MLP neurons of a small language model. Each row is named by its layer, matrix (up: input weights; down: output weights) and neuron, and shows model dimensions 96-159. Each number is 50 + 12 x the weight over its row's rms, rounded and kept within 0 to 99.
After each neuron's rows, "raises" lists the tokens whose logits its output raises most directly, leaving later layers aside; "fires on" lists the tokens most often at its 100 highest values on Wikipedia text that the model never trained on.

L10.up535:58 43 53 46 61 49 53 20 44 37 33 42 59 40 50 63 59 58 37 56 27 46 43 47 50 46 52 70 47 36 56 60 48 36 56 55 56 69 66 56 49 50 41 54 19 52 41 68 47 43 30 27 41 44 58 65 76 51 36 50 53 40 50 73
L10.down535:44 29 55 39 53 53 50 49 42 59 39 44 43 50 37 46 54 54 46 60 57 40 56 50 32 43 42 28 63 39 56 54 33 45 57 46 64 37 53 53 72 35 58 40 71 71 41 70 52 41 51 50 27 51 33 41 53 41 54 48 58 61 63 23
raises: ".", ".\"", " respectively", ").", ".”"
fires on: " S", " K", "S", " T", "R"

L11.up568:55 38 62 62 60 31 47 36 49 47 62 45 51 35 69 35 28 68 44 46 53 52 48 62 63 39 53 45 81 37 45 71 43 58 62 29 54 59 53 66 59 53 48 50 42 53 39 63 72 42 47 53 62 37 56 53 53 62 58 64 34 56 42 49
L11.down568:67 62 62 37 53 60 47 50 54 58 71 33 54 45 47 59 52 50 64 58 49 49 37 59 61 13 56 62 64 36 43 56 48 43 46 46 50 58 53 44 50 40 69 42 52 44 56 54 38 62 27 39 58 58 20 64 63 36 57 57 39 53 49 50
raises: " include", " are", " were", " respectively", " their"
fires on: " would", "s", " can", " will", " may", " they"

L3.up76:47 55 83 40 60 31 46 76 50 54 51 64 48 47 46 31 65 56 57 46 60 44 38 30 61 65 49 39 38 58 59 33 42 39 74 46 62 49 63 42 70 46 60 48 59 51 43 66 72 41 52 71 64 62 58 38 40 57 46 61 76 70 65 44
L3.down76:36 49 12 50 56 61 74 64 46 38 34 59 41 46 64 41 56 52 61 42 44 49 40 52 67 67 64 47 52 36 39 33 25 39 77 47 41 66 67 48 46 52 44 54 37 42 71 36 61 45 38 53 58 60 40 40 50 53 67 48 57 47 50 50
raises: "\n", " Other", " Similarly", " Additionally", " Subsequently"
fires on: ".", ";"

L11.up439:62 37 52 66 37 27 40 43 40 47 69 47 64 29 34 69 72 31 44 68 69 49 65 22 62 62 63 53 44 54 33 59 55 47 61 42 60 50 54 74 56 51 43 49 56 49 41 51 67 40 36 48 52 38 69 56 56 53 20 59 39 42 32 42
L11.down439:59 67 52 61 51 34 76 57 61 44 59 38 48 47 54 44 30 51 38 27 34 67 36 46 22 56 51 38 57 48 53 51 42 37 56 48 60 63 46 30 47 37 41 38 38 38 49 37 48 47 52 33 21 54 39 52 49 69 57 56 54 50 41 49
raises: " and", " or", " &", "but", " |"
fires on: ",", "),", " and", ";"

L8.up359:45 35 64 30 51 61 55 54 66 53 46 52 47 52 55 20 53 51 52 65 66 35 36 34 52 45 66 44 55 60 67 44 53 48 77 72 67 67 55 25 58 50 67 46 67 17 49 56 47 41 27 62 60 47 50 50 42 45 41 46 44 56 48 44
L8.down359:42 59 44 43 40 48 58 48 47 50 53 53 39 50 54 41 45 53 59 44 59 52 31 64 66 57 53 63 27 47 46 26 26 28 54 39 42 64 46 69 24 50 44 56 61 49 57 50 66 41 53 45 37 77 49 24 45 50 45 45 62 59 51 37
raises: "\n", " Additionally", " However", " According", " Since"
fires on: ".", " |", "\n"

L10.up526:56 45 52 41 55 52 52 54 43 62 59 38 07 49 59 53 57 62 50 65 54 60 50 61 47 67 49 31 43 51 28 41 52 43 48 32 47 70 72 41 40 65 49 39 49 43 70 61 63 48 30 33 46 51 37 64 53 50 56 59 31 53 66 34
L10.down526:20 55 46 54 53 46 92 48 61 66 37 35 23 39 70 38 49 55 34 34 32 33 34 40 57 45 69 45 32 46 44 54 40 50 44 57 48 53 52 54 42 43 53 48 58 73 57 60 39 48 56 48 46 44 19 39 49 61 45 43 53 43 44 60
raises: "-", "|", "==", " and", "==="
fires on: "\n"

L11.up54:47 38 63 43 73 77 52 40 37 45 53 38 59 44 41 58 56 63 37 64 62 29 62 33 73 72 34 46 50 47 54 50 47 50 46 45 50 49 58 56 57 62 38 33 55 22 38 37 57 24 23 57 55 45 56 46 58 65 39 57 51 37 46 65
L11.down54:54 45 48 68 31 59 53 50 52 43 48 37 44 52 42 53 52 56 48 36 49 45 53 54 37 38 60 22 51 42 41 43 46 55 67 73 52 64 42 73 58 37 55 54 67 19 49 41 65 51 68 59 60 46 17 32 61 35 34 35 32 43 56 67
raises: " would", " will", " became", " was", " serves"
fires on: ",", " that", " which", " who", " such", " also"

L11.up289:56 40 50 37 84 50 47 61 72 47 55 38 39 66 32 28 60 36 67 59 50 43 52 32 51 46 56 50 59 51 49 76 43 46 42 52 59 43 46 76 58 49 54 51 38 34 35 38 42 47 52 48 66 72 52 48 46 38 52 76 48 29 53 53
L11.down289:50 10 36 42 70 58 47 45 54 44 48 23 43 68 55 51 63 47 64 24 54 46 52 50 47 39 52 56 68 51 60 68 51 55 74 55 42 31 44 51 44 39 48 55 25 61 39 45 40 49 45 45 62 45 45 50 35 32 65 54 59 27 48 63
raises: " include", " promote", " celebrate", " preserve", " make"
fires on: " to", " would", " could", " not"

L12.up324:54 65 72 46 65 62 41 56 65 54 55 41 47 49 43 39 69 48 75 49 57 42 69 47 54 45 61 43 65 50 48 57 30 64 58 41 52 60 61 69 36 48 59 38 46 16 52 55 46 50 33 55 59 44 43 48 62 34 50 48 49 50 51 42
L12.down324:55 26 41 33 68 45 53 41 70 58 58 39 51 45 46 58 49 70 58 31 49 36 53 63 66 42 56 54 77 40 51 79 29 46 44 55 40 58 35 56 43 27 46 58 43 56 51 57 47 55 39 55 57 47 48 57 48 52 67 66 32 44 45 45
raises: " leave", " write", " move", " break", " reach"
fires on: " to", " would", " can", " will", " may", " not"

L11.up511:51 36 68 51 59 46 45 50 58 12 36 59 57 32 43 48 50 40 53 47 52 44 34 25 75 61 43 34 50 51 56 49 43 63 61 45 69 46 62 56 60 49 42 47 50 51 40 42 65 44 45 45 54 47 73 53 60 63 48 56 36 72 41 61
L11.down511:39 64 70 44 48 51 56 57 40 58 53 29 44 52 46 43 57 61 61 68 55 52 52 39 61 48 64 52 56 52 47 51 67 42 58 54 35 67 48 45 53 48 46 30 52 35 44 52 47 64 64 65 62 45 38 60 49 47 37 38 31 32 59 41
raises: " ", ".", ",", " a", " as"
fires on: ",", ".", " of"

L11.up236:45 63 36 56 57 46 46 67 58 38 41 54 50 58 47 40 56 65 65 66 57 63 36 66 48 57 37 56 35 70 53 60 60 31 52 32 55 60 66 34 47 46 52 59 38 34 46 59 67 42 58 42 64 50 40 74 57 65 55 56 65 45 65 46
L11.down236:57 76 50 61 47 46 53 43 57 52 78 62 62 47 60 49 31 57 35 38 54 47 49 66 53 73 68 49 40 68 44 59 57 53 45 38 50 42 49 69 37 19 46 54 30 25 43 46 69 47 53 60 55 44 72 43 45 52 64 54 40 48 58 57
raises: "s", "ser", "ped", "e", "fra"
fires on: "s", " in", "ras", "ă", "."

L9.up257:50 57 36 37 61 47 38 78 58 53 46 61 49 18 42 39 62 30 48 64 41 54 71 55 75 63 68 37 47 54 36 44 42 46 49 62 46 61 67 61 50 48 31 49 33 31 66 37 62 49 34 34 54 50 49 68 59 56 52 51 47 46 67 32
L9.down257:40 51 65 57 53 46 51 54 48 80 69 76 46 53 38 69 59 42 14 49 58 33 61 58 56 39 54 39 38 34 36 51 42 51 41 53 55 35 23 50 61 43 56 45 57 56 28 59 39 23 56 58 59 68 69 53 70 28 65 47 66 60 31 44
raises: " 11,", " 10,", " 12,", " 13,", " 15,"
fires on: " and", ",", " to", " or", " of", "."

L12.up367:59 46 40 60 59 55 42 52 51 63 47 45 43 33 54 40 69 46 57 49 54 41 56 48 66 47 55 45 50 39 38 30 31 58 52 57 19 54 40 52 41 48 21 46 51 25 57 29 68 26 12 67 43 63 45 57 61 46 58 47 37 50 51 36
L12.down367:49 54 52 48 48 45 65 35 50 22 53 54 39 56 45 41 38 36 34 38 52 36 62 38 50 42 67 34 54 47 64 52 54 54 44 51 53 59 49 65 62 38 65 40 51 59 50 51 38 51 67 61 48 26 41 51 48 35 52 47 39 43 26 63
raises: " would", " was", " has", " did", " will"
fires on: " and", " |", " but", ",", " who"

L10.up277:36 54 80 46 60 45 59 44 65 49 42 69 56 56 51 47 47 45 55 58 58 66 39 35 58 42 38 30 49 51 59 44 44 56 56 48 65 50 60 43 51 35 46 47 47 30 46 52 57 48 37 62 43 59 40 43 41 57 31 53 61 39 46 47
L10.down277:33 26 55 34 44 50 77 60 46 30 69 46 52 57 51 35 51 52 74 41 78 56 35 53 46 57 49 69 43 21 54 30 45 28 66 48 59 65 42 52 40 50 72 45 47 67 49 54 57 52 64 52 63 38 52 51 39 48 54 52 37 39 57 45
raises: " Despite", " However", "\n", "His", " however"
fires on: "\n", "."

L11.up257:53 65 45 83 54 33 60 66 34 46 43 43 59 43 57 32 33 43 54 63 60 37 47 53 65 32 38 47 45 47 57 45 32 50 53 55 32 54 74 39 65 66 62 45 47 33 30 52 45 45 30 44 64 62 53 49 78 53 49 47 53 47 49 49
L11.down257:43 50 65 57 51 57 47 48 33 44 16 60 39 30 32 72 42 36 36 39 53 55 35 54 42 66 57 51 46 53 62 61 78 43 61 51 69 62 40 51 29 47 54 58 42 38 29 51 44 36 48 35 55 38 43 45 40 43 62 51 39 61 47 46
raises: " since", " thus", " even", " matter", " despite"
fires on: ",", " |", " –"

L12.up596:44 55 72 59 48 36 51 47 69 64 61 65 41 57 54 48 56 48 50 56 75 67 42 70 51 69 55 42 62 68 52 63 32 52 57 24 64 66 60 47 43 40 38 40 46 44 48 33 81 50 51 42 47 47 50 51 51 54 39 49 46 44 63 46
L12.down596:56 42 43 59 56 56 56 65 58 29 54 45 59 52 43 63 38 64 30 48 61 72 75 45 38 48 52 73 53 46 58 51 56 54 52 58 40 60 58 59 59 51 72 59 39 43 58 37 54 29 55 48 30 49 54 45 32 43 50 25 36 57 55 65
raises: "s", "sia", "si", "ies", "sum"
fires on: "s", "ras", " As"

L11.up285:64 63 38 59 58 42 25 35 46 58 51 47 74 35 33 72 46 18 65 53 65 65 41 49 68 50 61 41 38 45 47 49 43 66 50 32 40 43 54 65 53 71 44 59 48 37 56 34 55 42 46 70 45 35 52 47 51 27 40 48 51 50 36 48
L11.down285:35 46 54 47 54 41 65 55 14 47 32 55 55 43 40 32 53 54 44 41 37 20 44 49 72 47 41 55 41 42 61 38 47 48 58 55 63 68 48 32 32 55 62 59 47 32 39 59 34 50 44 37 62 63 61 55 58 68 32 71 65 58 63 47
raises: " and", ".\"", " but", ",", "."
fires on: ",", " among", " all", " of", " and", "."

L10.up127:50 50 62 51 62 49 51 59 57 35 41 66 41 63 47 52 37 38 64 71 54 65 59 53 70 56 77 33 61 44 44 41 32 67 56 35 51 74 61 31 60 61 37 68 45 27 65 21 58 41 46 44 61 51 55 54 56 51 48 57 72 73 40 49
L10.down127:46 43 48 52 34 30 69 49 56 51 48 45 59 30 49 36 48 56 53 39 42 29 43 49 52 32 56 57 40 27 44 50 33 35 78 58 68 61 42 56 50 41 63 37 67 45 61 57 35 51 48 59 39 55 29 44 35 58 48 63 40 48 54 49
raises: " |", "Episode", " ===", "):", ")"
fires on: ","

L8.up35:49 42 69 50 62 48 58 45 60 48 50 51 36 44 54 22 52 57 68 66 69 47 47 43 57 54 43 30 43 63 67 58 41 48 54 51 53 62 70 32 41 40 74 59 28 38 56 47 32 36 47 59 64 46 41 59 56 51 69 71 53 57 49 52
L8.down35:43 38 39 44 46 57 57 61 48 42 62 53 39 48 56 51 50 49 61 24 62 37 46 66 57 49 62 68 44 34 45 40 44 49 61 63 45 58 42 56 35 31 51 47 55 51 53 57 52 46 46 52 53 54 46 42 35 38 45 47 50 62 57 46
raises: "\n", " After", " However", " Since", " By"
fires on: "\n", "."

L12.up74:64 57 49 35 29 72 57 49 37 62 52 31 49 44 40 55 63 55 58 58 40 69 42 50 64 61 59 62 45 62 69 45 49 53 58 54 45 62 41 30 52 50 50 39 28 64 43 40 63 31 42 38 61 46 66 57 52 58 45 46 42 46 73 53
L12.down74:42 56 61 40 43 43 57 41 41 77 64 51 68 43 41 49 38 55 52 64 90 45 62 58 50 44 52 32 60 38 27 71 41 31 69 47 32 59 40 44 44 44 69 25 49 49 48 58 66 51 68 39 65 53 66 38 48 42 50 42 65 50 64 34
raises: ").", "\".", "”.", ".”", ".\""
fires on: " |", "|", ".", " Award"

L12.up392:54 45 69 42 35 70 49 40 60 29 41 75 42 52 59 52 55 45 64 76 53 38 36 41 70 56 53 49 66 45 59 40 51 56 47 57 40 37 51 46 35 53 38 60 33 53 46 59 51 52 31 54 58 66 65 52 46 58 31 40 65 43 40 50
L12.down392:57 34 45 45 25 37 53 60 48 48 29 39 51 45 68 43 49 52 56 36 56 56 58 31 85 70 68 33 61 47 53 58 57 42 54 51 36 63 68 46 37 42 58 30 50 58 38 35 61 52 47 37 72 41 51 44 54 52 48 51 53 65 44 42
raises: " following", " next", "===", " same", "Following"
fires on: "\n", " ", " \""

L2.up649:61 26 41 66 49 76 32 20 47 37 68 37 31 34 60 60 63 55 50 42 38 41 50 59 70 35 35 62 71 50 60 40 47 48 55 45 52 46 35 50 54 52 45 60 47 65 61 46 66 58 54 47 59 39 56 49 80 59 53 58 52 55 44 59
L2.down649:55 58 48 34 38 40 69 57 55 52 43 58 46 47 27 58 38 61 66 50 36 59 53 40 45 29 66 26 50 62 43 47 37 30 68 61 37 62 60 61 52 46 40 46 53 47 58 49 58 41 36 52 34 73 58 48 23 39 38 39 76 40 65 53
raises: " ====", " they", " ===", " it", ")\""
fires on: " many", " large", " small", " more", " heavy"

L10.up550:60 50 34 44 74 46 56 48 64 41 39 43 55 32 57 64 42 40 39 41 40 58 57 51 82 55 47 62 57 35 52 36 43 52 37 36 37 34 34 45 49 68 19 58 52 46 39 35 70 37 34 37 46 47 45 65 45 48 41 50 51 55 44 48
L10.down550:46 56 61 36 31 52 48 62 52 53 56 59 56 55 42 34 55 57 58 48 59 58 41 50 61 44 56 22 62 53 44 41 50 61 65 59 64 56 67 58 50 33 60 44 57 69 72 64 39 40 74 51 45 44 27 51 48 56 63 48 52 36 60 43
raises: " |", " ===", "===", "\",", ".\""
fires on: ",", "==", "-", " was", " ("

L12.up431:54 46 50 30 61 54 55 55 60 47 40 61 50 53 45 38 34 39 38 35 49 48 62 27 56 70 62 45 55 41 54 53 42 52 55 33 46 46 75 39 66 37 34 58 34 18 39 68 60 27 61 50 65 38 63 54 59 45 65 58 58 92 47 59
L12.down431:35 50 44 58 58 38 59 59 56 59 43 51 49 65 53 52 52 62 49 62 39 70 44 38 70 58 47 51 43 48 75 50 41 61 39 48 50 44 27 70 45 71 56 46 57 60 40 57 49 47 47 52 44 62 54 32 49 66 54 39 49 60 59 47
raises: "88", "80", "89", "56", "70"
fires on: "–19", " 17", " 16", "–18", "-", " 15"

L9.up519:55 79 55 55 63 43 58 43 65 58 49 51 32 82 70 43 57 61 52 56 54 57 37 56 65 54 62 56 35 46 70 44 44 27 46 41 56 64 68 50 46 56 57 59 58 39 47 62 48 40 25 58 67 33 45 52 43 46 48 42 49 46 55 40
L9.down519:69 54 42 49 61 51 53 47 76 40 61 61 32 55 64 38 59 62 52 49 57 30 30 60 40 76 48 50 68 32 42 31 49 38 58 47 51 58 63 45 45 64 47 57 52 70 40 64 50 30 42 56 66 35 53 53 37 44 58 47 38 47 61 48
raises: "\n", "ous", "|", "pani", "eau"
fires on: "===", "\n", "==", " ="